config.yaml
norm_place: "peri"
positions: "rope"
qk_norm: false
attn_scale: 0.125
extras: ["capped logits"]
beta1: 0.9
max_grad_norm: 0.5
max_seq_len: 512
max_steps: 6624
MLP neurons of a small language model. Each row is named by its layer, matrix (gate and up: input weights) and neuron, and shows model dimensions 16-143. Each number is 50 + 15 x the weight over its row's rms, rounded and kept within 0 to 99. A neuron's up and down rows have the sign that makes its largest values positive.
After each neuron's rows, "fires on" lists the tokens most often at its 100 highest values on Wikipedia text that the model never trained on.

L5.gate729:71 45 42 98 42 31 27 43 31 57 62 37 60 64 34 44 52 43 57 72 38 51 41 45 41 49 45 52 54 34 57 47 49 18 36 66 41 42 79 43 40 53 63 41 51 65 50 30 64 67 35 47 63 51 56 31 26 60 49 74 48 63 66 53 17 59 00 49 55 43 54 77 62 71 33 26 77 44 60 41 77 49 54 55 29 26 55 54 49 47 43 24 29 72 53 53 67 31 70 60 37 50 45 44 60 56 59 49 38 50 60 51 42 37 54 83 48 50 70 67 56 26 44 52 39 64 56 55
L5.up729:57 76 67 71 39 52 65 27 58 46 37 57 27 63 26 55 52 43 36 63 58 39 73 74 49 48 33 40 72 82 61 31 49 39 74 39 36 20 50 47 49 68 44 55 52 48 30 59 53 46 54 19 65 43 46 44 22 40 53 48 27 37 49 73 29 57 75 36 51 54 63 61 29 68 45 41 65 45 46 64 44 49 64 56 64 59 45 62 62 60 53 51 33 69 20 27 39 45 14 34 50 40 41 44 64 35 68 31 29 43 35 59 49 55 50 76 69 46 60 83 46 57 53 45 62 26 58 29
fires on: "d", "ev", "Char", "rel"

L5.gate932:44 42 34 41 44 29 47 54 49 41 60 11 53 42 66 55 24 76 41 36 38 41 44 64 44 56 33 49 65 46 39 55 24 23 45 54 73 60 28 41 38 52 43 42 77 51 43 73 62 46 20 51 44 34 57 57 46 49 38 73 80 42 37 56 43 76 42 56 70 70 58 49 59 54 44 80 48 67 32 37 41 59 56 48 43 55 61 59 71 65 56 34 54 59 52 69 71 73 35 48 49 70 55 67 36 40 37 56 48 59 30 76 47 15 87 58 37 27 46 61 48 70 61 38 44 59 39 44
L5.up932:32 63 53 49 49 48 61 49 45 48 51 45 61 64 62 60 30 44 50 56 13 67 39 68 46 50 47 55 56 51 20 67 53 68 61 39 78 46 59 42 47 43 39 80 45 68 32 38 46 75 79 75 90 53 41 68 50 25 63 46 27 43 50 60 57 43 68 34 63 48 52 64 63 23 48 45 47 50 33 52 29 53 51 55 64 68 65 43 65 18 53 46 42 57 67 67 65 36 48 77 20 55 54 49 71 68 31 19 41 45 26 59 36 30 40 64 30 39 42 55 47 75 20 71 40 38 44 38
fires on: "eb", "-", "Rob", "exp", "acc"

L5.gate315:63 43 54 57 31 30 57 51 87 62 34 67 51 46 53 66 39 64 54 61 52 50 71 54 42 49 57 49 46 51 50 40 29 33 63 22 32 74 69 43 33 42 61 96 29 51 40 43 56 54 61 50 72 27 37 44 58 40 47 29 43 52 62 37 62 64 24 54 51 53 47 79 61 32 43 35 34 60 66 53 81 59 50 61 48 50 36 58 39 55 61 48 27 29 65 38 44 42 40 58 70 49 60 75 39 62 60 62 68 55 55 48 62 44 48 33 15 18 60 47 51 42 32 66 58 32 40 86
L5.up315:49 18 89 31 60 47 54 63 43 40 33 43 19 32 36 56 39 44 42 50 25 49 73 42 58 38 78 33 47 67 34 46 44 50 60 76 49 55 66 66 53 63 43 36 53 36 38 51 65 63 63 68 40 31 33 32 24 67 94 52 59 61 66 24 61 60 70 11 44 52 47 38 58 62 49 49 47 45 45 36 59 22 39 79 60 47 64 30 68 47 52 68 46 61 51 43 76 28 78 40 80 51 43 50 46 67 56 64 32 76 52 48 39 42 67 44 76 44 24 59 44 39 44 29 61 76 40 56
fires on: "olog", " ", "votes ", "Yugoslav", "investig", "% "

L5.gate53:39 42 52 28 43 38 85 47 57 47 41 63 62 47 39 40 67 56 29 57 43 63 41 54 73 37 16 50 77 69 50 47 44 54 38 60 72 68 60 51 28 37 46 44 42 42 65 59 54 47 61 57 69 50 45 79 82 57 48 51 80 42 79 34 42 64 70 45 55 36 48 45 56 67 26 67 35 60 39 53 55 71 24 66 55 66 54 15 25 53 59 38 42 62 63 54 57 38 70 47 67 43 38 57 54 43 24 53 40 28 57 28 48 59 64 62 48 57 46 17 43 34 36 38 75 27 39 60
L5.up53:49 34 62 55 58 36 55 55 52 47 20 78 50 55 43 50 55 63 49 74 56 46 69 42 50 65 55 62 52 50 36 70 32 37 49 61 63 51 42 20 45 86 51 45 38 34 61 09 53 57 74 55 57 45 63 83 71 32 51 59 57 38 42 29 59 62 34 32 41 75 44 68 46 44 37 58 15 45 43 78 67 41 60 67 40 90 63 42 51 50 44 58 22 63 52 27 50 45 58 78 29 49 23 75 31 60 72 62 32 49 84 44 54 47 54 44 48 61 51 60 59 56 47 33 34 25 53 27
fires on: "re", "United ", "to ", "co", "States ", "can "

L5.gate292:73 54 76 45 54 57 28 37 60 33 42 51 48 64 52 41 13 72 51 39 53 39 37 43 45 62 50 64 82 54 48 33 68 58 63 49 37 42 85 08 44 38 70 39 82 46 73 58 43 77 62 59 60 36 32 63 37 48 76 58 68 58 65 52 52 52 45 63 59 50 32 65 32 23 57 41 42 20 39 46 41 48 57 40 59 78 46 49 56 49 38 70 38 14 58 63 56 41 32 03 43 42 35 56 39 54 50 40 67 30 71 52 76 40 49 53 53 45 49 62 75 30 50 34 53 63 43 57
L5.up292:61 49 62 15 62 77 59 43 70 19 54 43 54 35 48 52 73 59 58 51 57 56 45 56 70 51 45 40 35 52 55 59 51 47 60 29 56 59 58 60 62 49 68 51 44 42 37 72 62 39 58 48 50 39 47 53 54 29 40 51 51 41 47 49 68 66 73 36 55 48 30 89 68 51 40 29 68 46 59 31 53 55 30 83 44 50 60 62 42 56 72 51 41 28 62 56 53 66 52 35 46 48 66 62 52 42 54 78 33 59 29 13 63 48 40 17 64 47 45 37 39 45 50 57 36 55 44 82
fires on: "H", "R", "mo", "bi"

L5.gate1018:61 56 51 73 33 27 53 43 42 77 34 72 57 70 24 48 46 47 60 39 54 43 52 38 24 76 60 58 67 51 46 68 64 53 31 41 49 24 36 21 83 77 63 39 53 59 50 36 50 33 42 88 56 63 54 34 58 29 27 29 48 35 65 57 64 50 31 88 83 48 43 43 57 55 71 54 63 56 76 82 39 47 49 60 46 68 53 57 25 67 50 31 65 75 42 45 60 56 42 56 24 46 63 53 44 68 55 61 77 53 84 24 27 69 36 47 54 54 62 54 45 44 58 35 57 31 62 48
L5.up1018:22 41 60 37 55 46 64 52 42 55 47 74 17 51 48 53 61 30 31 20 46 45 58 76 63 49 44 43 64 65 40 78 65 57 71 39 46 50 49 42 74 41 50 29 38 56 72 39 54 69 59 56 47 19 58 57 52 43 51 51 34 32 47 55 53 63 58 00 36 33 41 60 56 50 52 26 48 63 29 70 55 47 55 76 64 27 50 53 62 48 27 34 59 35 40 52 32 78 68 63 61 59 40 61 34 61 28 53 38 55 78 49 53 37 44 45 37 52 22 59 63 69 63 49 35 33 66 47
fires on: "San ", "Santa ", ". ", "ic ", "Native "

L5.gate757:36 28 72 35 56 57 50 53 55 70 17 72 51 71 43 31 46 49 51 51 42 67 53 45 82 63 78 61 40 44 57 32 60 35 52 57 63 61 50 43 36 35 23 64 53 43 26 97 57 16 43 32 45 48 56 75 93 13 67 43 50 66 66 48 56 63 40 34 60 56 54 60 46 43 60 60 43 51 69 56 71 60 50 47 17 37 35 56 66 38 27 33 51 67 61 62 27 57 47 46 19 23 58 38 37 74 30 42 44 56 46 26 39 69 43 60 40 34 41 49 44 53 41 44 69 33 58 50
L5.up757:46 34 74 37 48 57 50 70 56 82 34 41 34 49 43 22 66 43 58 57 45 38 51 36 75 19 66 47 40 57 68 39 64 58 81 59 60 71 47 37 62 54 30 51 42 29 53 66 41 53 36 28 55 31 71 56 48 36 58 47 67 76 62 41 49 57 43 42 44 46 62 48 46 51 33 48 40 99 57 31 39 62 50 30 38 65 37 59 90 53 42 38 36 66 71 84 73 57 39 78 47 57 35 52 38 42 20 29 42 89 58 45 45 43 61 46 20 50 50 51 35 53 50 39 57 55 69 52
fires on: "can ", "to ", "not ", "will "

L5.gate67:53 46 27 62 48 29 33 44 52 89 54 49 54 76 70 60 68 61 45 54 37 77 45 80 61 40 49 87 59 74 24 53 52 46 39 51 59 27 49 68 52 65 47 37 33 50 37 63 39 46 72 52 61 86 33 99 58 42 49 36 61 43 69 44 46 64 46 59 46 65 48 41 44 86 29 59 36 61 76 52 57 61 52 43 36 63 30 50 43 60 66 52 49 64 44 40 50 49 54 57 20 31 43 46 50 83 52 49 32 46 55 72 25 55 74 49 45 70 70 63 56 50 51 51 51 69 47 25
L5.up67:56 56 31 59 69 57 50 40 52 55 68 37 42 44 61 68 39 22 40 60 49 72 51 34 66 44 71 78 59 69 54 80 52 54 16 55 63 39 38 40 46 55 47 24 35 52 44 96 59 56 45 42 49 64 82 67 80 28 48 41 51 24 45 43 50 54 54 46 38 57 57 54 43 69 62 70 28 67 61 61 45 37 58 30 42 57 43 34 45 33 72 59 29 55 46 54 48 66 61 40 19 41 55 51 36 56 48 55 52 48 47 46 48 43 54 59 36 51 59 61 50 60 51 65 24 45 65 54
fires on: "\"", "I ", "We ", "You ", "we ", "anna "

L5.gate997:53 70 23 52 59 32 78 59 67 54 36 20 54 74 58 53 39 31 68 33 62 80 57 62 47 55 79 59 50 59 77 35 34 49 66 51 45 44 29 48 51 40 52 64 39 25 64 67 30 37 60 43 63 44 44 44 70 49 33 51 55 54 64 48 31 37 50 60 15 55 35 65 33 43 40 72 27 48 51 51 51 74 67 48 47 33 34 71 69 35 61 35 54 54 70 29 54 44 40 55 86 49 48 72 55 59 53 34 72 55 64 33 58 41 31 49 47 45 45 41 35 52 43 24 65 70 40 71
L5.up997:62 39 39 37 49 47 49 38 37 49 41 57 37 53 63 66 37 62 55 52 62 50 70 51 48 46 60 85 22 75 68 75 44 45 58 52 47 22 38 61 48 72 42 16 48 51 43 53 42 42 43 61 43 54 62 84 68 39 50 70 70 41 39 50 64 53 64 48 49 75 62 73 52 40 59 31 64 38 51 46 69 21 19 48 62 54 57 62 45 61 53 61 53 62 69 31 24 52 34 49 46 24 47 68 62 65 36 19 47 54 39 53 28 67 46 26 32 73 35 53 55 63 46 51 59 51 39 53
fires on: "–", "e", "Em", "Am", "em", "im"

L5.gate965:61 49 18 68 29 23 45 50 61 49 48 37 37 53 61 47 56 33 36 30 75 38 69 79 30 56 31 49 27 30 53 69 43 35 58 42 49 25 55 52 49 37 43 63 58 33 53 60 26 75 33 49 75 62 32 56 44 70 55 50 26 66 53 48 32 29 37 82 54 60 61 16 60 38 79 48 75 50 46 21 67 37 65 56 70 74 47 33 31 61 30 32 52 47 59 49 49 60 65 47 50 48 54 46 31 42 59 47 41 56 30 37 16 58 63 64 30 35 50 66 49 41 47 30 69 51 63 16
L5.up965:62 45 35 62 37 37 44 35 65 37 49 60 56 71 51 28 69 28 30 51 44 28 49 49 69 46 86 60 31 52 54 35 66 49 71 34 55 39 44 42 47 70 78 67 60 53 65 43 21 46 60 48 56 82 40 47 59 82 65 27 21 51 56 31 56 66 55 77 75 46 66 52 60 29 42 61 73 42 44 72 37 47 36 90 28 61 38 34 38 63 43 68 62 69 61 55 34 48 33 49 66 32 66 37 48 39 64 42 39 36 38 58 52 45 93 71 19 52 61 72 50 59 59 61 42 72 41 58
fires on: "li", "soci", "di", "n", "199"

L5.gate459:74 58 23 66 62 54 38 21 25 30 56 33 61 60 38 36 53 63 60 41 45 34 58 57 71 40 31 55 61 60 43 25 45 54 29 23 39 73 50 75 43 34 46 48 48 36 63 65 53 51 60 54 70 69 56 62 73 66 53 51 41 70 41 78 31 49 32 46 49 50 49 46 42 24 69 66 37 34 69 58 41 47 50 41 48 75 26 54 29 64 64 60 69 57 41 54 51 23 42 48 46 48 45 66 32 34 48 52 62 48 33 48 36 58 65 59 48 32 53 25 53 25 23 55 47 57 23 56
L5.up459:32 61 34 40 44 47 58 59 52 45 68 74 52 39 43 68 54 63 46 62 29 50 46 54 57 31 43 00 38 82 35 25 66 58 55 38 64 52 50 59 26 73 30 60 62 73 52 74 64 42 54 39 71 51 54 64 55 44 51 61 47 53 25 47 68 52 54 65 46 37 51 60 45 16 33 51 33 54 24 45 56 47 42 70 99 60 61 53 40 41 33 69 42 44 84 40 50 80 47 41 81 39 53 51 55 61 56 51 49 41 57 77 43 75 34 72 73 39 42 39 50 60 61 59 44 55 58 26
fires on: "has ", "had ", "f", "have "

L5.gate281:46 49 56 30 51 41 54 36 13 65 50 50 49 53 66 48 39 60 57 52 41 45 61 63 23 33 42 73 70 39 34 40 11 58 60 62 40 44 69 49 60 40 56 69 59 56 22 59 37 65 57 36 39 69 26 47 24 71 68 49 32 60 33 48 31 33 46 45 64 32 30 64 53 36 46 60 45 68 43 70 66 54 52 51 60 60 52 73 41 36 41 13 30 63 52 73 36 43 56 58 60 69 58 45 41 31 45 38 48 55 52 51 49 53 56 57 57 60 44 52 58 58 41 30 57 49 57 33
L5.up281:46 42 26 64 31 56 63 25 66 47 64 41 46 41 23 23 38 56 62 48 55 28 59 51 58 38 57 44 57 63 52 41 72 57 49 63 52 71 62 52 49 53 37 35 61 33 24 46 77 45 54 51 54 52 49 59 31 40 23 47 31 44 48 47 71 80 63 65 69 29 58 46 71 63 50 67 54 15 37 36 43 61 45 45 65 50 41 72 59 79 60 57 34 57 69 56 66 47 35 46 55 68 60 54 23 39 38 65 37 28 38 55 43 50 55 28 52 37 67 70 26 54 36 54 78 19 50 34
fires on: "1 ", "st", "; ", "tr", "add", "m"

L5.gate836:28 76 46 59 60 46 43 67 49 52 64 67 53 47 48 53 43 45 50 39 53 44 29 43 90 61 37 61 43 47 60 69 46 53 32 42 34 46 43 56 37 59 49 77 29 64 38 37 26 34 42 50 48 56 56 54 56 55 44 72 86 42 55 45 47 58 42 72 36 53 49 65 43 69 66 31 79 84 45 31 46 37 54 64 56 50 42 67 58 64 30 38 56 53 44 53 50 32 27 54 03 54 52 52 78 74 38 33 58 44 45 70 57 56 45 36 33 56 23 54 42 62 36 58 54 72 55 32
L5.up836:36 27 51 26 35 55 54 41 37 45 41 68 35 60 56 43 35 21 55 58 59 28 67 50 59 17 47 38 56 49 48 38 45 37 56 56 60 55 66 44 83 43 25 14 62 41 62 42 37 77 54 34 17 64 52 33 51 38 61 62 71 34 18 69 60 82 65 48 50 33 76 33 65 31 80 55 42 63 38 67 70 45 40 34 45 51 72 54 17 40 80 30 61 74 59 52 79 80 64 53 73 38 37 56 52 22 37 60 47 39 40 36 46 49 35 48 66 18 32 40 47 47 59 39 30 52 47 65
fires on: "dep", "fil", "br", "ver", "car"

L5.gate253:54 30 55 50 33 60 41 55 55 36 45 75 31 47 69 79 14 68 23 56 68 59 75 33 37 36 57 63 61 45 44 35 36 58 39 40 54 38 53 53 62 26 41 30 63 36 53 51 60 31 86 68 24 71 39 47 66 64 31 33 42 22 51 35 40 54 45 52 54 31 71 46 27 49 51 59 56 56 56 34 43 44 42 38 59 52 55 37 40 30 51 50 22 65 36 25 36 74 78 44 54 57 81 61 43 46 49 62 66 34 72 46 65 33 75 75 71 55 46 52 17 74 44 62 56 47 30 56
L5.up253:49 57 25 71 71 56 62 24 57 68 29 34 44 66 46 52 74 33 40 37 43 42 65 62 48 27 28 54 43 35 24 60 27 49 53 37 40 40 56 18 38 40 57 55 73 58 28 35 34 56 47 38 54 36 40 67 37 47 30 67 36 72 49 58 51 66 53 51 73 56 74 53 41 57 66 28 52 47 58 80 37 34 39 57 40 36 45 43 40 64 88 39 53 52 50 72 60 36 57 45 65 51 55 42 54 43 39 49 68 50 43 48 46 44 34 41 64 77 47 42 40 58 54 47 51 37 21 38
fires on: "re", "spe", "Fre", "bre", "fe", "we"

L5.gate678:43 42 24 68 54 31 50 49 63 34 60 52 49 60 51 33 61 66 55 71 63 55 50 63 59 69 70 48 34 84 54 32 47 47 46 39 63 38 54 48 62 65 68 67 18 47 14 52 46 40 44 55 53 63 52 42 55 61 72 33 55 48 71 21 68 52 45 52 57 80 38 30 44 36 62 71 23 64 47 40 61 36 31 91 51 81 43 71 51 54 52 55 49 49 62 51 65 31 76 27 38 32 76 53 54 65 57 55 28 41 65 62 51 54 72 65 56 65 62 30 49 31 44 34 54 46 52 64
L5.up678:35 19 42 50 61 51 54 49 64 36 44 60 89 76 58 62 65 71 26 64 66 47 58 37 65 62 80 63 58 68 44 26 53 67 46 36 54 61 43 54 36 57 47 31 16 59 44 48 62 70 58 67 17 57 74 72 56 31 60 73 54 35 50 54 49 64 46 34 51 44 47 58 50 31 33 72 07 13 40 63 49 37 25 32 51 72 44 42 34 37 78 52 44 55 53 54 55 39 35 38 50 26 24 59 52 79 28 45 16 60 64 53 38 61 75 69 71 40 56 34 38 36 42 62 27 31 48 66
fires on: "P", "c", "doc", "disc", "Franc", "C"

L5.gate960:50 45 60 35 25 58 63 51 49 56 44 75 68 51 22 47 30 26 48 53 34 33 40 43 67 36 62 56 26 69 31 52 66 44 62 44 57 37 54 45 70 63 61 75 76 42 54 39 79 65 33 35 21 42 36 59 46 25 41 60 69 53 56 17 40 55 35 46 18 15 44 77 44 58 41 61 37 77 45 40 66 42 23 61 53 51 36 44 55 39 55 58 58 23 59 51 34 25 54 23 54 56 37 66 50 70 23 44 48 55 56 54 46 35 64 64 40 48 66 47 65 51 72 29 73 46 42 62
L5.up960:33 66 80 41 44 46 62 35 17 55 71 27 41 43 62 39 46 50 53 49 21 64 37 62 27 56 32 69 41 62 82 54 53 51 50 20 58 43 61 59 63 42 57 28 23 39 52 40 63 45 56 33 24 47 71 77 51 46 50 59 64 51 86 57 54 17 75 59 35 51 21 45 31 63 58 47 61 52 48 54 31 33 56 24 47 42 30 60 70 65 60 64 57 53 27 61 21 63 32 57 16 42 54 68 52 66 70 78 73 68 51 39 43 62 49 34 37 79 65 49 41 56 52 58 39 47 55 51
fires on: "United ", "def"

L5.gate432:65 47 59 70 26 61 62 52 43 22 36 35 70 60 22 45 36 53 54 33 66 37 45 31 35 59 35 32 47 55 44 48 40 32 59 51 65 35 34 41 62 55 37 68 56 40 34 70 44 38 49 27 50 28 38 62 62 57 30 29 22 71 79 65 40 42 80 49 26 59 71 52 60 29 47 25 51 52 62 31 44 52 52 41 29 49 22 55 47 50 42 48 61 37 78 56 30 62 57 67 75 34 21 39 67 58 35 54 69 36 58 46 40 22 50 66 30 62 40 46 35 72 71 79 52 48 80 55
L5.up432:39 53 59 67 57 54 40 33 82 36 52 09 48 41 45 58 30 54 39 51 42 13 53 41 65 54 44 43 43 39 30 59 38 57 76 65 39 43 14 56 61 33 57 28 27 68 42 41 56 68 28 66 26 73 45 35 56 35 60 25 31 66 59 41 37 24 65 56 42 35 36 33 35 55 49 48 68 26 45 35 59 28 77 52 57 40 45 52 31 71 63 32 61 28 42 43 67 46 60 35 65 39 67 43 57 50 78 65 57 51 66 74 60 38 39 55 49 23 49 88 43 63 51 58 51 49 64 66
fires on: "2", "se", "st", "BA", "audi", "lec"

L5.gate603:60 53 63 68 33 57 41 33 44 47 54 76 65 56 46 51 51 28 44 53 55 75 63 59 33 51 84 62 16 64 59 51 46 47 32 62 43 38 43 63 40 63 50 34 45 58 41 72 23 21 47 56 49 38 50 50 51 31 72 30 51 27 34 54 75 60 43 64 56 36 63 64 43 47 46 54 50 34 34 49 68 48 18 57 55 69 30 38 71 66 30 57 53 77 57 35 46 43 71 63 59 61 54 53 48 45 63 46 57 64 57 28 27 69 62 58 54 71 41 29 52 48 24 48 54 46 46 51
L5.up603:58 30 35 49 32 73 66 52 40 40 52 49 50 45 60 51 66 55 47 35 23 59 56 49 42 75 51 40 46 68 69 52 61 72 46 34 96 33 35 52 70 73 26 28 27 51 55 57 39 38 59 71 50 53 56 63 49 43 38 47 70 63 54 22 66 61 62 65 39 53 66 36 40 43 53 47 28 44 48 41 48 37 66 78 63 55 18 56 40 57 60 30 38 44 48 65 64 49 33 49 45 46 67 51 34 44 56 29 62 29 60 49 33 69 87 71 46 38 57 79 00 38 47 61 36 71 42 42
fires on: "Al", "al", "def", "prof", "Am", "conf"

L5.gate482:44 62 19 35 46 66 66 30 47 71 27 50 45 27 38 40 25 87 37 77 55 51 47 45 65 37 51 74 48 54 39 58 39 67 45 52 79 45 60 41 31 74 54 62 44 75 37 44 41 83 52 45 50 55 29 28 31 81 64 48 45 53 59 30 58 50 61 36 80 38 43 57 46 52 58 53 70 39 58 42 50 26 77 55 46 73 53 28 44 41 53 33 53 61 29 70 47 31 71 59 75 38 57 61 63 71 57 27 44 44 48 62 68 57 15 36 41 85 81 28 46 65 38 45 46 74 47 56
L5.up482:51 59 88 25 88 35 21 62 53 69 55 54 65 68 41 82 46 58 40 38 52 32 40 59 64 55 85 62 58 63 77 47 58 53 64 40 40 44 66 69 67 38 30 51 45 32 47 36 31 44 54 31 44 62 69 51 65 46 46 47 61 40 57 82 52 53 43 24 42 73 50 52 57 46 42 60 56 53 55 35 39 55 44 63 33 54 46 48 34 65 54 33 30 47 51 49 23 28 42 55 54 74 58 73 75 38 39 69 56 28 48 70 30 51 52 79 52 56 46 55 28 37 64 41 42 49 42 65
fires on: "g", "expl", "Total ", "According "

L5.gate390:62 47 49 56 69 53 60 42 23 60 53 78 38 67 30 60 69 64 56 65 50 35 51 31 64 65 54 41 36 78 59 58 57 41 91 50 61 44 47 41 43 58 34 57 50 43 47 62 41 60 68 39 24 24 47 56 42 28 48 64 42 70 43 32 35 61 39 41 55 13 48 25 45 79 40 74 43 36 66 40 28 75 41 53 17 63 22 64 79 40 52 31 76 49 81 33 67 38 59 54 34 27 72 63 46 34 44 50 46 61 58 57 46 68 61 43 45 42 44 53 48 63 55 82 33 37 63 50
L5.up390:56 35 46 39 31 67 43 69 23 22 35 40 25 54 37 38 46 30 63 46 64 32 43 36 23 37 33 49 84 58 59 53 70 68 54 13 49 20 64 30 47 40 47 57 65 63 44 44 25 44 50 48 59 47 77 30 61 46 42 54 76 24 51 23 49 36 54 62 83 59 44 54 55 79 54 64 28 36 59 75 25 63 58 83 51 60 44 52 58 40 46 84 55 23 59 74 44 68 39 38 44 55 60 58 46 63 27 34 63 40 20 60 56 47 72 53 67 46 32 43 50 66 35 67 38 55 68 37
fires on: "–", "| ", "L ", "District "

L5.gate133:68 72 41 51 47 13 29 55 39 36 37 58 56 67 74 50 39 81 47 77 39 59 33 85 42 45 57 67 61 69 40 62 49 43 48 34 56 33 56 38 52 85 49 41 51 24 53 54 49 26 48 61 51 28 40 42 32 43 36 55 45 50 49 52 52 53 67 64 34 84 31 63 32 66 57 65 72 67 45 62 44 51 14 33 45 60 31 29 52 65 30 51 26 34 33 52 65 53 36 48 32 23 39 64 44 56 26 21 59 28 54 50 47 63 03 33 65 71 44 21 38 49 46 54 69 92 62 49
L5.up133:52 61 54 59 61 58 31 50 77 26 63 61 63 64 38 57 23 58 50 72 29 26 74 66 49 41 75 37 76 36 20 41 54 67 44 60 56 62 64 63 40 46 34 56 52 35 68 39 36 56 46 70 46 43 51 49 33 25 56 37 63 30 32 67 24 67 21 33 17 48 77 46 61 60 57 40 46 51 71 41 64 59 58 58 57 51 56 40 39 56 54 48 56 47 39 60 50 85 49 29 46 59 36 20 50 41 67 47 52 30 43 67 57 52 41 50 66 66 48 52 52 77 46 58 50 46 66 72
fires on: "two ", "one ", "three ", "Two ", "four ", "five "

L5.gate703:28 46 33 51 54 38 57 56 36 45 72 43 49 35 82 61 46 59 21 24 62 43 44 48 35 53 61 57 92 38 43 78 48 53 58 55 51 55 58 57 38 53 61 54 29 21 31 36 16 43 53 59 52 44 22 64 67 62 57 34 63 63 25 69 59 36 48 47 33 73 54 39 44 45 62 39 42 45 42 54 43 54 71 67 67 64 39 34 41 39 32 25 24 38 50 49 85 53 42 56 52 44 26 63 36 30 49 58 24 38 40 33 36 32 62 38 68 35 58 61 26 54 27 69 52 40 67 50
L5.up703:74 15 18 40 47 46 41 68 27 38 61 20 83 26 69 54 71 72 56 26 52 52 38 37 53 72 55 62 82 38 46 33 70 56 42 63 60 85 59 49 41 12 48 72 25 39 49 70 58 49 68 52 49 46 45 50 33 41 30 69 57 38 71 62 44 53 70 57 32 56 72 65 25 41 51 58 44 36 61 31 30 38 37 48 22 65 26 38 51 78 64 41 39 52 53 61 36 33 35 27 52 47 81 43 40 55 59 53 43 43 40 36 55 62 64 57 42 71 58 47 52 31 55 88 51 44 55 48
fires on: "G", "B", "g", "H", "det"

L5.gate204:32 30 42 33 64 40 41 66 63 34 39 53 69 71 45 58 69 60 40 31 61 32 36 60 87 75 34 20 31 95 53 56 61 48 64 25 50 60 45 41 57 52 63 49 75 52 30 67 39 48 54 30 48 68 30 59 76 48 48 21 48 83 30 73 65 55 42 56 48 48 45 60 41 35 55 44 46 69 69 71 61 66 43 52 72 55 58 48 53 55 22 23 30 45 61 36 66 52 23 29 65 26 50 54 68 46 39 34 72 77 40 74 48 60 89 33 62 61 53 70 52 50 40 42 58 77 43 49
L5.up204:41 49 60 52 15 50 42 53 61 29 66 36 56 33 65 73 57 75 28 60 45 41 43 61 68 55 64 70 40 41 63 69 46 55 65 63 57 68 37 35 62 72 48 34 92 40 45 32 65 48 38 30 65 51 62 57 28 42 51 25 45 78 61 44 49 35 30 64 35 52 56 46 58 68 44 66 62 60 54 52 57 60 44 36 54 42 30 46 75 24 18 39 26 59 65 45 65 42 62 53 43 49 59 57 42 57 79 37 29 46 44 80 14 34 39 61 43 67 37 45 17 63 19 56 22 62 44 65
fires on: "\" ", "dis", "Mo", "\", ", "ch"

L5.gate977:71 48 38 68 34 59 59 74 43 75 66 71 71 21 63 50 36 28 42 47 67 49 43 53 44 55 46 61 62 58 67 69 57 43 33 51 64 00 42 52 49 60 62 63 38 41 32 46 36 65 31 79 39 41 68 62 26 30 43 39 68 52 41 55 37 65 58 74 53 54 28 41 32 55 46 55 59 73 42 53 64 36 53 44 19 57 38 54 67 41 45 46 68 35 52 52 46 65 62 54 58 49 39 58 44 61 83 37 34 50 40 64 44 69 48 64 56 57 75 35 32 29 40 44 72 29 61 43
L5.up977:47 78 45 50 45 30 45 49 36 65 28 37 46 42 38 35 57 42 59 68 73 38 45 45 36 64 59 54 50 62 28 44 43 31 56 83 55 56 67 50 50 44 38 48 47 21 64 58 58 42 55 19 77 67 30 49 53 64 42 53 55 46 70 35 65 11 51 74 57 57 62 46 46 02 37 50 40 57 54 45 83 58 60 47 31 76 46 47 36 43 70 35 84 66 95 54 58 32 61 46 34 81 58 21 45 59 52 66 64 63 68 53 63 48 49 56 18 12 52 57 43 58 27 52 75 32 39 43
fires on: "protec", "==", "=", "collec", "cre"